Weights of a small GPT-style language model, trained from scratch on English Wikipedia.
Architecture: no biases in attention or MLP, tied embeddings.
Training: a variant of Adam for these matrices, 214M tokens, 6534 steps.
MLP neurons of a small language model. Each row is named by its layer, matrix (up: input weights; down: output weights) and neuron, and shows model dimensions 64-255. Each number is 500 + 50 x the weight over its row's rms, rounded and kept within 0 to 999. Numbers have three digits each.
After each neuron's rows, "fires on" lists the tokens most often at its 100 highest values on Wikipedia text that the model never trained on.

L3.up829:450488449527473501456555460474461397453546487443418522511525405552577502474487564599517445492545414583517473455512541471497475499414552536429466461478541524563530489551478372523456540594586521449484492534585458580429512478537521483465579438572490519455476544492516449472464421357538470539580485475500539430442508372500464498422582517455508476535489416486469598450562477532408475524421512571590465541423556454631473473571600577507587508524482523481439473521538502464556501475491505421535410465525453488450622524446528434468503482480541508480587434488539574431485456494500455457
L3.down829:426503535487535539566439460496480559375446526510537477437562455467566556518424601479415504498509454473483517560469531477467497508605482475587579466522426505469489439474453599476556519468550461597528473486493535491522484557543474468579483434468441568521495543470432557535507355600558518529460501455491506518510425504499509414435449461353505522559571469525528530508541435541492535420502543507508471409490543421529542476499522413428435408563578447488531510488519575434546508478444513482480460383506483546472497454448438560458497537532603531464541604546539516420474503560611547514
fires on: ")", " ", " (", ",", " and", "),"

L3.up303:419492616468554593473421502506437519472568552407456533499470448519445501445408420414509572509476581510506510468513532486522552545462470403580545535465516570505521488519426466574591611557580495596439579608507584589537583458453517516536527521512457495437448470508460584455483465495441504601486564437494544463508527452488451470454494517559409545605491498492518435483464451542498466465442477495554575544472531477463482477538446500485483492426492427498566388596520558480465493535526437521476543508476513432537474460529536573411531518501489523520517524577517590557540464528502569425
L3.down303:476561566479443552516538578535506509606435466504470574487491528496490474518540485492456485562458494470568513473461452496469521535541476485466454448447445477450547499387541502475502434434498452527519461432458452481439549586548428528455531529593570536499504427555483459502478495459526507523413513524551445546503534489475456451582539544381559511550534458490502581501429550448509566483470530498525397518412522552516570500477579457577562451585540550493508497368541449488518489498578441570552458410590572542430570542504573507566504558474526485386601460470392528494424500471561400403
fires on: " l", " sl", "ov", " str", " gr"

L3.up637:500520492477450474475524556414464519515552519477503583468560466493475395548469575543451507462426336551510497476464563513560558503467496458450470506455485516490478477481516529481597577517489408466460516572563492485500496513478482464588578553500496488470456510501488492502511433447573531584518473473409608587434595424471548526424482422494510496550473502375480492474637408494474565498482501607567486473519471490567510559550564529443427445474509456493483483499493515572492530491503592439544513548528503473473493456450591532553524481546608560447587527543521454429555469551545468458
L3.down637:472481481555452488568516428500555433454422470497520487536558497548513443443450419492505549523549501439472532558459515501477550553478411628582461463437476526623504567472524441553542438508560554409504548495550523463486398465528523508458486497486555484530480526523449502468496531482482364538356566454477546528442378475507542502484466504524469460484522451539548460539518536527525480485422526504482503470454587546608597540570447477535522473460434508487492485512536495454496493577537423498515488560533505463464548509556462499481556480557455585500406627492511549488510443645470518572
fires on: ")", " =\n\n", " (", "\n\n", " football"

L3.up247:516499505466481426533482573483452382507463600385513490504524557565554492500558562535536486481492546501524539423451471545525506536556525464496473498522447483471516508490480466436543510477565490514567481466524530485533494465516486569461448495596511484531447418545532402565585485592498434554548463470471529529441438402489412519541547459457493403470518441515573463459558495526479445475537537497549397552563507548628564601463548570526505484443571522514520515416466517530591490463464414496474502366348452455542558444440571517496522550597530561482542453491555489402501477493426532515
L3.down247:525456407434563528492520578522476466603486468507547561515549510563592486485543456449500460578446430472480505560451509495410624502443509555463562446461513415442493460443494521619410393495492432455496475572497411500542424501448470422567478601555440544458472545521506508417557556543515431555437547546507345562486500489464503431480434454497514444504503561560471461517472525519528488487522459478389387480473476580574470481486560577580522448569537429520526504510408532486605509582544574539484495456583540566457436571462503465485498497500561520528465540513497471585501508514583584572
fires on: " is", " play", " work", " band", " also"

L3.up462:525459477538499425405521620577415438549478511502453552411537572535551539552545591570500521460439519531439528522503447598541468466509558495585581443565516482637528429460543415412540489496499483557470523483545489502568522577494506583427517537485533540527508492372464401549552450529525492561481566533497560559507469431483465518466501493497546535573538483459530445494522504499505540514440479478442515444514532538462471504568495574583508514522479455610471529546507503513541469462503510460573509409516479521512555439504568536506569392438435447477435570531437498370426527641420524436
L3.down462:464557510482545564501465537459485535415459521412475497465509400518523517550559537625548505484482467426422511480518571560547511408538508535521446516449483458480587594514532564402569520517514485450487532514462454494507471449557554568535550570557334427551451580654533534491449476526429477461520476565564482488383455533539512539430466514474468455537487399457542446550477522520483515478520482395459388499525481514549560485474462496598570526428540394431448549446436496520488510557540499502493538540529495499560470522569414462549510503548515470523466449531500476494442525512419547434
fires on: " under", " st", " part", " sc", " ind"

L3.up652:526483555466459520421505536524437448478458521526487572417424542484560474439512528430594504652444545485482519540545373451576627417524535454548493428526554518506588516481478451562431458490448532482530525582532441541525484532523363585515504547598475493534465516502493547622599545508485522512451449476511579555528529494444434529525592471525572495531508398445538520547504569538580484513495512494533494448510538493453503534515532554545511423529483525534525498579459507478508458429495520490486595399592466506516558513590544552546499514478516402447444428476472471506574565571396502495
L3.down652:479501508529524505548546551381464574528441511446503576472430531489492497469520457570440510511463555466462501498486564561518509427519506430512466464537501538419522472521493489514524483487436520514553469451491463492636509501459560433505542492476407509511521553587634511471572549538415541439457574632646445509418405438480400548469463454478503452499497447454478532481519529379493577505482489522545506551505499498547451451456492503610547428469480504460564551522508552504463513451530490436535518544574498447566420523507399418562469527528498457562473635465436482479518417454511567547
fires on: " st", " elect", " rest", " sc", " direct"

L3.up242:516441464582541522477324547452442431492528573528545446469478412440407497503436432561561480542515452472555521463477587469568515518478486477506520495524549520464563552547446459500465480476548568518392473497479450427521509500517496435526460541513524596477476528453541485485495473514413459542482462495506506537567518426450519517472543555514482468522534464468498507468506496563476512463495516521553489523590561589480490492497547493440512513501597404461484410564586423498602489533466506549464551492456530488466514546497523537452579502488496524533412471468474622469508504478534511460
L3.down242:381556511525497577436456484552410493482481426504503420520494454369509522479586518460484534441474482508530512523419547554492460463359535439538482447504543477575447538437587464513450491460424510527493514487493452454487451464578572447521532611547432492512509462501498508499442435483449544559463561530591580432439495538465567504519518570429586538496499477495535504565571546603562606545444470517521476517473461538554540452471600484425535462590411497472567475500579488446490531410499418448458542461507564473613543524490516535496498499496482487522489533539470451546503437549488537473
fires on: " m", " km", " la", " l", "ata", "era"

L3.up582:507566536584486477528554468493380373465536603541444513489554488458506522457459551451495488431514540446553410453465589397472552465452470490516530531544531528484531531557528462590465537523566543561393523512533513523498499571478542512573505529536506533469448501598550537495486464456486544559543515524452427420507426399467510521562489468515471459552479505623565469539422424541414461510447474426542475475405509508457517352470552496440462611459490492505589520522562525579528542486565510503474454507432558555540572497448446545453548443483506508493458437553447508595565479525396548461
L3.down582:502495542634558459472456438549459422460523546488493403567577557550534482480492649438448527535453499470583494590378524506554493366557430526521554582486550533490451479504494444586520539515465497505522387553454485554470529407535573448427581501514539567577510420459539460484330462578492461507498613455501450456478402431538528442480550434493533542419534500494522449508535482546488516394455508526537514452506449483436486507472485557414484476455437514502475519421519478496570539525518498543512570512494450487494528419459428485492541554391608455443481432509452490510503526546490529471
fires on: " l", " L"

L3.up507:514606460517501504581518578452389372407537522415431472530493491468479426551448518470519497492503504491568510449427552541499465564477563591511429565475598553540494521459493461450469514514518602431511573368580543540537455511551440495501548455446474450469445489533452490555547520509547506538564494496464475462453462462510500464439558438489484462526547442401425426410437523475457473517462446491491521530506493492538531571564534515443541517563500546514461473532527450486487479482638490505554566523465462559384523477447489466547497482551501532515411434543577501476497445503510696497
L3.down507:494520493558460532497585496429513563426500538511408501455495531582460470525537395496520521505482537523426557474495567521560452464463470538500441532471490510539556513534441465603457483491530511462500486442585575569536586554523499503501559494534556521599500521474521548481512499446425549436473448407559484575488554433462439522500531481494399534490557527591494532547506503503579531419503396551384512492526462522430495550528538570482486481516562525406546449420450490505445468496458526567427526478534551523504428521384470489499439476411437449531516493568523497454496552522553593503
fires on: ",", " career", " years", "19", "fter", " season"

L3.up36:576484455454471526537551404425489526493491492507502471462464514497492476516492505493455450486472477533491518483461503507527474496479495524479442607504598571564508546548431454545494501478572456563542477439560451470494540505542604647448442447478481488495448503523529435433398504538534517581555434485474475451485460430503524541533531520443483527483525415431473502426446423585476478563574547394517603585544472572552514456574515496485501505503464564476453469404485493496462519534482470541508408560411499484497559481513526469583489447506402572527398583449598503440535549500489536479
L3.down36:506492446549497441489518561466528442535517614558544536613498603467530496479474442508576567552569510494496422602523534487450467467469450441498412500502616431560435471423464606495410522483458571431540485563518440407431491501483436431414474462497576577505540573439576524551481514572528450578563546510573444452542449474450608498517505473499420484492476514413574487611493468524552497526478453501463454591441546523484505510421488543496467519527498529424526484488489447562543515549451458497426507569561562412507413564485492462579556508562595413557480543472564512524443400430491503550
fires on: " and", "%", " people", ")", ","

L3.up456:441539455571569511487434434410446357487506446451424515502529547475505503571439404540466530482447521583485468477516513444514537481433563417457524461483526570518548555566469427482469475504491524573556557463539536486512491499501464537511561511594389545465478530577509443443483547433508453611439502497473558507611468451391500518494447574564549523421575494439491465495486544522586511537509505425497527465452495548550465387446454556561562497455567534472527480540445494500478517441556579495457494590454438488553445556450491403457551445528487479512496531449555447591541609492412532422
L3.down456:557476459462521548410567472472474542457399563448527519435522483485548598529530587490528490428510526485470572465429473512587497514563470445423447481524461369462505519498506469533472450449401468536404517423432585470534508610463444488439509548586531557445454502391541524546599490397480510508410492597595465492425558537560456493506522509460583492532464536494510495560477494475510459447469430483588366574425516499536488519515428481506486492481506483510588532466513492491517497501533567483564505491581439563471476556472477486493469461513456453525518546475490471566468561485479567469
fires on: " pre", " c", " pro", " E", " e"

L3.up753:430502495588563530568391432528482472531489586587437562567534498525439507414414423489512480553512548497478509469504588512518546566419459371522502603506499502412507468436534415496554605479542486541442509568549382541514505465490507427517554633538484558521404494544495531388487472452488563529492547504471489437540501485483473532492497449544430523594522539636479414490532519566568514523492578492461518473509571515434474518477525653461509550592544444434419497585514544481621527528505474498487515480455489503580540519454510476500496510492445441494464422499509560578498542527460480524
L3.down753:467507514541452482491438448549442518454444552520499496541510531588559506461517510540443573438534496475550527577429552471509474591485498529505539523536421507477443505483674455560448483441559396481492402528434410419491519543568442487487429480546507539591533430510554446522447475519478499522546486418596461498438574450500469368442465515480520443448555460410502467545562453431513479399556552532533464469414561559506399505441562584513517501562528586435576424453548463429490476482418425475436547458480432499580569542502594541513494451433566495523535470544484458522517504508494499463
fires on: " l"

L3.up925:449562522461493491464583489513550456463483486449368475460535450494577470525420540567477476548559529462484467486397532457569435516502468474535529488503511469521440511470433378508508498487448531542398487448545479504589474506483520541480510440458433569601494570536505470492504405454438531514529417584535454509445471419521462511409420492459478463546499482509544408514421461538505448614489440486462476493497529555525507528650521539473568537407532525492500420462534470508500549491570479553567448581358515613573430511475567435559489404494462558474461542550532527505424515552511544444
L3.down925:504556559499502554525479550535519447466556523580540482527582560486450399604456470486565494479523513471488503455458674473510490460491474545495489483429541462545506446520523447513493479469392557509465500505484578473566551583518556450394539520455551439511526586513443566457593510464537580566519563502391543591521560459535574467461603577447488666567505529556517492525510511607556554432513486485504524506531463525469559605449505474486477480435535485481560462485508466441530481556443452485506424465450537440449410542465477523509557459537413456448554603497495476489460517446571489426
fires on: ",", " people", " also", " career", " years"

L3.up941:513566446518468502597549554407466462474476439417419490388626531469582454474521495476548457530467520534495526447501499485539554454469500541522530405507441519524526497538480522539566540396482446431601460537510395518552468510492431516455546574524446529607504461504427506525450521499478485477487442460436515505496497421469515478524523438462584615567442529431561499483494505503570483475494484491471478504646590514502505552465508503410452496533569474603501498522543566518594471460472521441475520440505512407428648452409559537469481427483493528463485449582527506478410513492547480587
L3.down941:506510488493470649553524531509526477440528508518451507477544575457569456381442370459464490546531610537460453502459418513543487518460473486545464471508493515598478525533455538494502569515450456469549577546475539435493525644582471516475512539450574496534421495470465479526514560537504446521522514503591608464496458471489422530519481568485546523504429601469544561581429508546439516502507481512410566511537431391559512553412444450544470448446473398487519514512469441487431557514420546418431469471551533515496533597542479475531538548566431539547491551574478491485446510527495487568
fires on: " Em", " Ed", " born", "born", " medal", " by"

L3.up981:502488569521489538486456530490425555476600462509484465416592566459505475532549502451446454584421397567461544439513551566510579538556454471528575502498499523463454484481509442369560563504506543513457497459510560469553468574533432523564493456542370448568467477445507498432508468434539526566485474538524611578501545518473493536491566519367596421585553488467558542521496431473506575472530562436502478446443520509533562499562522510404604467472485487561598538544500503454536436455510510484433518526477437471535595563531514477596483485549551569399461448526473447380494507546473497503
L3.down981:469462433512462483510492503515526486611473483512504497570588449525501546466497403455473557518509467518474536499485540437541604516479496390469519507434470499438509428469527522473450510491530468463526536681497519550546446484438520445523492540467489499557442491500544492490546548537505557498458616554385539502604435454446497490500417540468569455495519492451494468516481551559526416437565471453529532472532472468476469477553452474544551492470443479471585499524459478442443519449377595482376517445546476528562493479513452487439498532561510580502579506488512498592526550523368575508
fires on: " =\n\n", " sc", " elect", " |\n", "\n\n", " direct"